python train.py --n_head=2 --vocab_size=706 --positions="rope" --rope_fraction=1.0 --tie_embeddings=false --init_std_up=0.0348 --weight_decay=0.072 --batch_tokens=32768 --dataset="wikipedia_en"
MLP neurons of a small language model. Each row is named by its layer, matrix (up: input weights; down: output weights) and neuron, and shows model dimensions 64-191. Each number is 128 + 32 x the weight over its row's rms, rounded and kept within 0 to 255. Numbers have three digits each.
After each neuron's rows, "fires before" lists the tokens most often just after its 100 highest values on Wikipedia text that the model never trained on; "fires after" lists the tokens most often just before its 100 highest values on Wikipedia text that the model never trained on.

L10.up498:140163195127090161080168085108155084152157120112092088150171105130115148129138154151084081111149111150188218141165123117109109077073117112166097130087121150171127141080163133103159145099158119158107111088121124144124202112145084128165137083075162166116126105091116138144094109082141128135112079129122189093146126145151101092145188121085247147096115124112184132134134086132128168151079
L10.down498:133132079139128107120126081160097153101133132100155170178125081113107104158145157099094169109083155161165127128126143128124131104074106117127150118171105107055084154102174110143067137113174196107214066101114103128151138144098107085160173134158130124094167129149133121149167141186080133135110091133184138118075110088166148179095120117153160150100167124152094134125151152067107103115093
fires before: "| ", "|", "0"
fires after: "| ", "1", "Y", "N", "2"

L7.up129:067143151060125127127151128080176083078186159079135196177124126133115108164083113180106149123160141165174188147154113058119113094137135139166137124084170098200108164118096127114145128122102162120108112123114132097168109121124092157141119120135087145149129089110120192147138159107186137181125167120111123139172129153115114110134134083101140115086031171127095097139100092170155145124072
L7.down129:184136155132164146162130147151105199144124152151191119054156170160097141162134152047123087084121112117092119137196128127148066164110173120129090160104122177063168156121140095129112160111154208103128075119078102135148144094114163116159107174122103167114158153094136081171126109187093117119165112132148124140125120085182147126154142134145163104093160127152076180127127163122092124112102
fires before: "| ", "|", "y ", "n", "ic "
fires after: "| ", "E", "er", "y"

L10.up605:117158142117121133175111176127191124098145143125101139108144136134128167137096151114150115176162135078085087150105131086136101144146110081093094134135182182132130104139134127087103123137128098107062133108078182122135158090184152214195127141114085127119135122081140123108063126106168108097126116170059154112171103124071137115106183105128145162116119164120159134117158113096172149098117
L10.down605:163158182156131125133140127135191148062118133126126096151087088128074134103021134125131156165176101130087125130072171122075077149129116134144154116123162110087136052154135158080133127179134126113109140155117154162153121108168122184161141145083094162091095130070119142139102105089124138096079131140169128114172143138107143117164084115151167151114119118070121163135153112109165087136069
fires before: "201", "19", "202", "200", "199", "18"
fires after: "an", "M", "Mar", "ov", "t", "8"

L3.up674:117125159118113155116139123140204171139096168115119106144159102111134120168098090172135066073121124056119133095147188172165085139116083167117122159098153101125104146104209158132163135084086090175084107096169099151143130153153108153103111165094153128197114112113130127140104077135119128088148144144098165150128130138061142124113142106123139138112115107096117135109237140098111144106142
L3.down674:133129185112140159114112112123087118073123121083146181150117140153086081125110126183146138116102108139103109119096090163078117094129122110144133169131083093102105111151155131114138117105113121174166127126081131066116107193168144119114128180156135147114121084128076072124126162097128158104104102080174118123070189111145086032172149132061148188087140131114135104112131162179104134157084
fires before: "| ", "si", "|---|---", ", ", "s ", "\n"
fires after: "|", "of", "am", "c"

L9.up330:122161132114097148101092114110101089191137127113105109131162188135127123133144190114142112128144125084120083124129142103178150175137175143134157173079183144135095122156142115094113151119147153120123094154184143188040093121153154117108131075206204140197055111102135139164078042104175089183095121165111102140150071152105124147153144104118151192097138145197185103141087084124105096109081
L9.down330:149090141116134123126129135067119122132153140116059153113133107114141161081100093094142106125103121168144118092188137122088099098136083054123179135139072116154160157117093191126114053145140131086134112142148096103149192117126051163075175145162134116153142169134110134122127124136170134121170179086139154146121103143123110204118112128147167044093148095099073182099107145123134093140140
fires before: "as", "k", "ti", "v", "ch ", "k "
fires after: "re", "we", "R", "E", "e", "m"

L12.up132:056127123124081163116088101110189107128173127158140086172114123159220143179154130117084140149148093094114087093135122073191101145095119109118100137125107116149125124173187107121190156156147138151124087206173129117126131064134160132186118102127157136177080140130139129115144117117135109137117168232127213102153086138050115127095075075177156129128117112147168131083144074169117162179132
L12.down132:176177155133178104168103189133120135136124083165084133123145127134126158135192144166142187203178081106127086087106127082156119128082140125103081156149114177082085097109125090160114148141127083119115193115111123138106102151104104182155151158160164154136168108143088118152178175115124170198132189059157130173056085131141110147133128128157103164128091128080111144136096074160118086139143
fires before: "er", "im", "en", "ir", "e ", "e"
fires after: "G", "g", "cl", "th", "ch"

L7.up578:060132147134091162105161133166206135085128137154168171119113089106113146144038111128114150129090036147120116078089104111150165101093090072142148136129170139103100161128149127109126142091119116115156106060140146104098085119149160188161137119138163099133096087111175107117128125169141125148086102116123108163110121129027139191184168086123134145129124133191107147166175122092127143106118
L7.down578:107123118169129095134139126166101103103086096140138143035140174135114097186087084120101122104112124127155168168134127165097150117158105126125162189110116054214103121148105071129104141138064153123162124103117117149127102108140085105144147141112143114129128105104148189094123058113127092169092132111074151161132073092193169105136167117139122121104125153192082141118177116140109146180147
fires before: "d", "man", "as", "m ", "k", "ec"
fires after: "per", "u", "bu", "er", "or", "ac"

L10.up639:119128124106125157151073098109109155114185206082091100133145171166158092117128132173108067114130090151074092118211118115141113085106122130168084121161143165127148195114182167136125135079087077161153108073134153061163171164129119149107147111099117134162107091108122111148128081130117134151082165100096150168151166116106128117135129122123178131118064119056088137132194122111108045120080
L10.down639:089115201132163151147093163202089136071145219097158174142053091170167128149106110129155138070103152197093114119149110134129149131151170075135134094130096126119189133136170150108147063152138142140181115127124155102157140101108126157173134127075088118145135153201119068178135163096135139109105139135121103149122128168120145122105107140136121102174180135157124200128127167132122130149108
fires before: "l", "am ", "m", "an", "ad", "ack "
fires after: "s", "T", "The ", "S", "a "

L2.up213:116131134081099157125113137143182144106177168107120132093163135178117127123119099157125122073138143090088106139117144108226170120087147124127134102137115145144073103123165194114178162104077132135113200107131122106133156127138123152111077094087091141166107020104126151160087057163180113159141118101106192142094122092101094136126138121115134193123102177088148188101172110104078105070097
L2.down213:157123169085078150134116136079196144107131171085147156097123122207081149161155094199083148110151114106092154125144143127126125102104145141067152084132092131125147170131192126056143178098116090172177178121126160097130135156186081182157130133069114166157167083130085074123123147123193117159090139138169157137104177115099126140142099078103141130079099125132138132094156129131090121112108
fires before: "- ", "| ", "|---|---", "R"
fires after: "|", "es", "s", "er", "y", "ing"

L2.up716:136117139127121173110102102114232138148134125068133069108142109100109104103149123140116113078144099176103093091090165108161163129107111079171127104128125182129090122068186190081096121082142101129114149080123103135053148122158107139104104149095197116131136124102172116167099094131141137135125061118119172174099156120069181147101186104094173124132115162098174101110210084111103164088129
L2.down716:193152171140134148145103132074169100095085102064193065120123129188013125097122117165145087100136113143106126126086144127123145151083100131145117142095126152150128137114148131055100169161113151149162151113101128109104149139192082163127126137121157154144175126115062046109131125115178120149078133108153145138029168143070176125142144124109146127058116133121143150076151145129098132138139
fires before: "| "
fires after: "|"

L9.up411:106091126086110138104153073131198146127124141182193111166151179110154113127103059155063173126092116109128140124123189102158189100173060117095123180098129122100130116131172169107102107092158083138063106089121205136118140125158087129155166110164151159150109081133146147050101063101154042142081079092086080158192113159160182127173148087147140097127156170124111153097173135124150078096157
L9.down411:136122093159131151207126131140128161110092097099113084167106140091139168139155092074171190120101080158130128174120114178115117134127074154135140129119137078087161115110100122150120102149116111173167149084124139107082175173220162162114135172121105067127117080086146114102150113193142094153128131112179144185162118164123175099075113138218080162132129176146144131116137129127117137078171
fires before: "ld ", "t", "-", "ther", "th ", "pl"
fires after: "w", "ul", "to ", "s", "c"

L5.up579:065137091166143080189121171082116109136175124130112125117130112170162137165186139129125132143128101187095176153154081076172114110184127107133138075103122185211142158066113145132206114135151113135131159105136142123072134097129111128104167114126099104179123093185151056169115080105134153176127099092118132185158091131117129134150126107128093133124127117094094099134161079129186132106157
L5.down579:110113112119154122170154159098112164130167123100093155110172219132162107092107150156147119132163114143167123154199163137099140130125104144115106127095119087161090069091158077184107108152082125157092188096119141132160067123113069140128144160192132088072120124096172142132154128169167137137113118128101132118127064103138097127144094116142110165120079117095116136142152148138096161081100
fires before: "l ", "ip", "at", "es "
fires after: "un", "par", "ind", "ur", "r", "an"

L5.up630:088115155120090153074093131152202108108116146133144145134143148158160120117120122210021122118058133036165105124105092149160095183104167136169117113116097119119108173141145136115104162113126149128114152136162185204151130115145148165129097145104117092150060185127142149119128105143133099165153088154132163156151124185134107132106095047106110103151145096125161100031181112110115145148075
L5.down630:162135155127146146081163103125088154104107113122148094114082074117160116107109154142096111151179122086135123158123110090142134140151089100132068175103124116156176077097143185087117099109073108073042132147084133155114172101065081141145174155165062146056163117142102097079164135134151145146148143117121106110139120118121066157115095136103146094106120102113079139106191177165103127161094
fires before: "e ", "er", "ti", "h", "iz"
fires after: "th", "G", "i", "g", "Th", "of"

L2.up622:128129136135070207160110144118146151093155112124159146082190085160111226137117157119101146141188164098096134137125075083153099098112153130107133134074142116041125118137146149087110167129124128143085139171096179083143106120189166176172126124140137119144090153137157162085097093101214110113103128103126127100165143134092121092139145108133136113090124143095119074145126000080148154084168
L2.down622:177165177163143092120138173139070150157151108131085155089128102127090166123114172118150131164165102148111108120130122130129096193172136109103061196139125066117125060101082150133103145118126161067081095156103112127112118106112168131156138178060161103084124141150225139146152146113153084115123146140139107107188101181090101135148135180143155130164113075100177116138150089136164160143136
fires before: "19", "201", "200", "199", "202", "18"
fires after: "an", "M", "to", "ug", "pr", "t"

L5.up676:148140099073138075139133155089117140111235149118167042181124099194178151146113180127123121134146113192118155093135161181160176154122094065147125138090147204110129129150129130136186166106135141119124109124081146129112100144137077131175131119208133119140145065111153088121130103109100125155102119119104136160138132153132113157111136133111094166094103124117112148171095131104176080126141
L5.down676:122180135164144151108121209139078153093120158092067104075126142115170201076133132126095148098126142036147122081144113163103076122105156135182185082135112128090173114096159122148091097153153123079044172111136166126158107101111141132135079170085123120131129123104149130125100144158171159114157168171163122140125150082093109133120117120110134125211109120169105181114167121146107140124091
fires before: ", ", "s ", "s", "le ", "er ", ". "
fires after: "m", "em", "ow", "ail", "ill", "M"

L2.up317:128085112119086178147129105115189109147146114096188122089136125157091121157132126144113137111142098152075105152089163124162182111098093065188145078097115158092057119077142163121087163072120099171112112125101153158078148132147158152131130124130141148142147100103142110139107081118150138116154072113119125100117102108148219129107161113081163125123152200159167107125154107117179120077108
L2.down317:194128183134127155156097095126148078125071094067194075135126125177034119104131108158154086128132133140108145154101164125114168142089094123153142145091145145136129138117143130057091150182139141149137124123076129126104155144192105154129146143137133137137177110129051060111105138107171130118109115124155167147048137130094150129138171133099146101034122126147161157082139118132113132134124
fires before: "| "
fires after: "|"

L5.up717:108172105069101088179100122113149149112116205048065160109132163160164141125114151140140111151132151158117181140169112052119131130103102101143076119109078196135088127091135126123124114123158118157140121130107152106143155081111119118154087096123145086137098087120130167165107094148147165172194206094107174129145103135124073097107120100055133132132101097030130096131122135169126123070144
L5.down717:075167123113127125110142129156205164106201122130152193152174123107081234072155120124115130185113154103111151121062157176171148150117153152091150115120147092112074141128104139117149114117111102150117131118106153122211183183132105165158113129139134131136182138120140164151115096147120062075118151177145111192121139142089164087115121133151130122147167128145160125085103205129142074132125
fires before: "ap", "an ", "an", "ack ", "ad", "ain"
fires after: "be", "o", "T", "s "

L12.up56:047131109140081131149091113136131123137123118150108132116138169159087119121108132065107145136170114115087089113125119128149130101193168128122194168174146086121088104149158185111163105120163122109116124158169082111088153119168139130130097091167204167124120174140185118090114123102124151079113067197097136099162113136071204104122097099116175140172145117117180172141142145060155146118101
L12.down56:161161177118100167174118081140097170138144147127093149160148175158188115121157136118106111079162177119068114078123148147112119090094119104148189083109130125152153141130165106114091088153105151156182149165124149095093079128144092117124055088095134162176091169142180057136122118120201122101122214126097059050190119089117146150127090100141146077144160105129064123127154140091071119153116
fires before: "th ", "as", "k ", "th", "k", "\n"
fires after: "re", "m", "e", "de", "igh"

L7.up45:123182203153067146151081118045186152106096143094093104123149162126109130120133123140135146150155090125065129137120096121153172110060086120113094131106137133121129092145141150095104151131157123156137071069108104125115149113117129114151162155137215153106138151105112106089071055144156131142072146188104179124140145145063128151134070118126160122107134186089161131096139125115122106167116
L7.down45:143144156081123092156075096097131116110096128121101126147119089169101151128114119112110141135143128128097140118140105094126185129100088141135145157126158158157113103150118087127131163168096124149167120117130129120133150113168125136159122167115134101148098142115000109118121147161183100138145136106164099144083155082102133122105119125127093141109126137063163100107178136115160099152149
fires before: "==", "===", "== ", "A", "In "
fires after: ".", "|"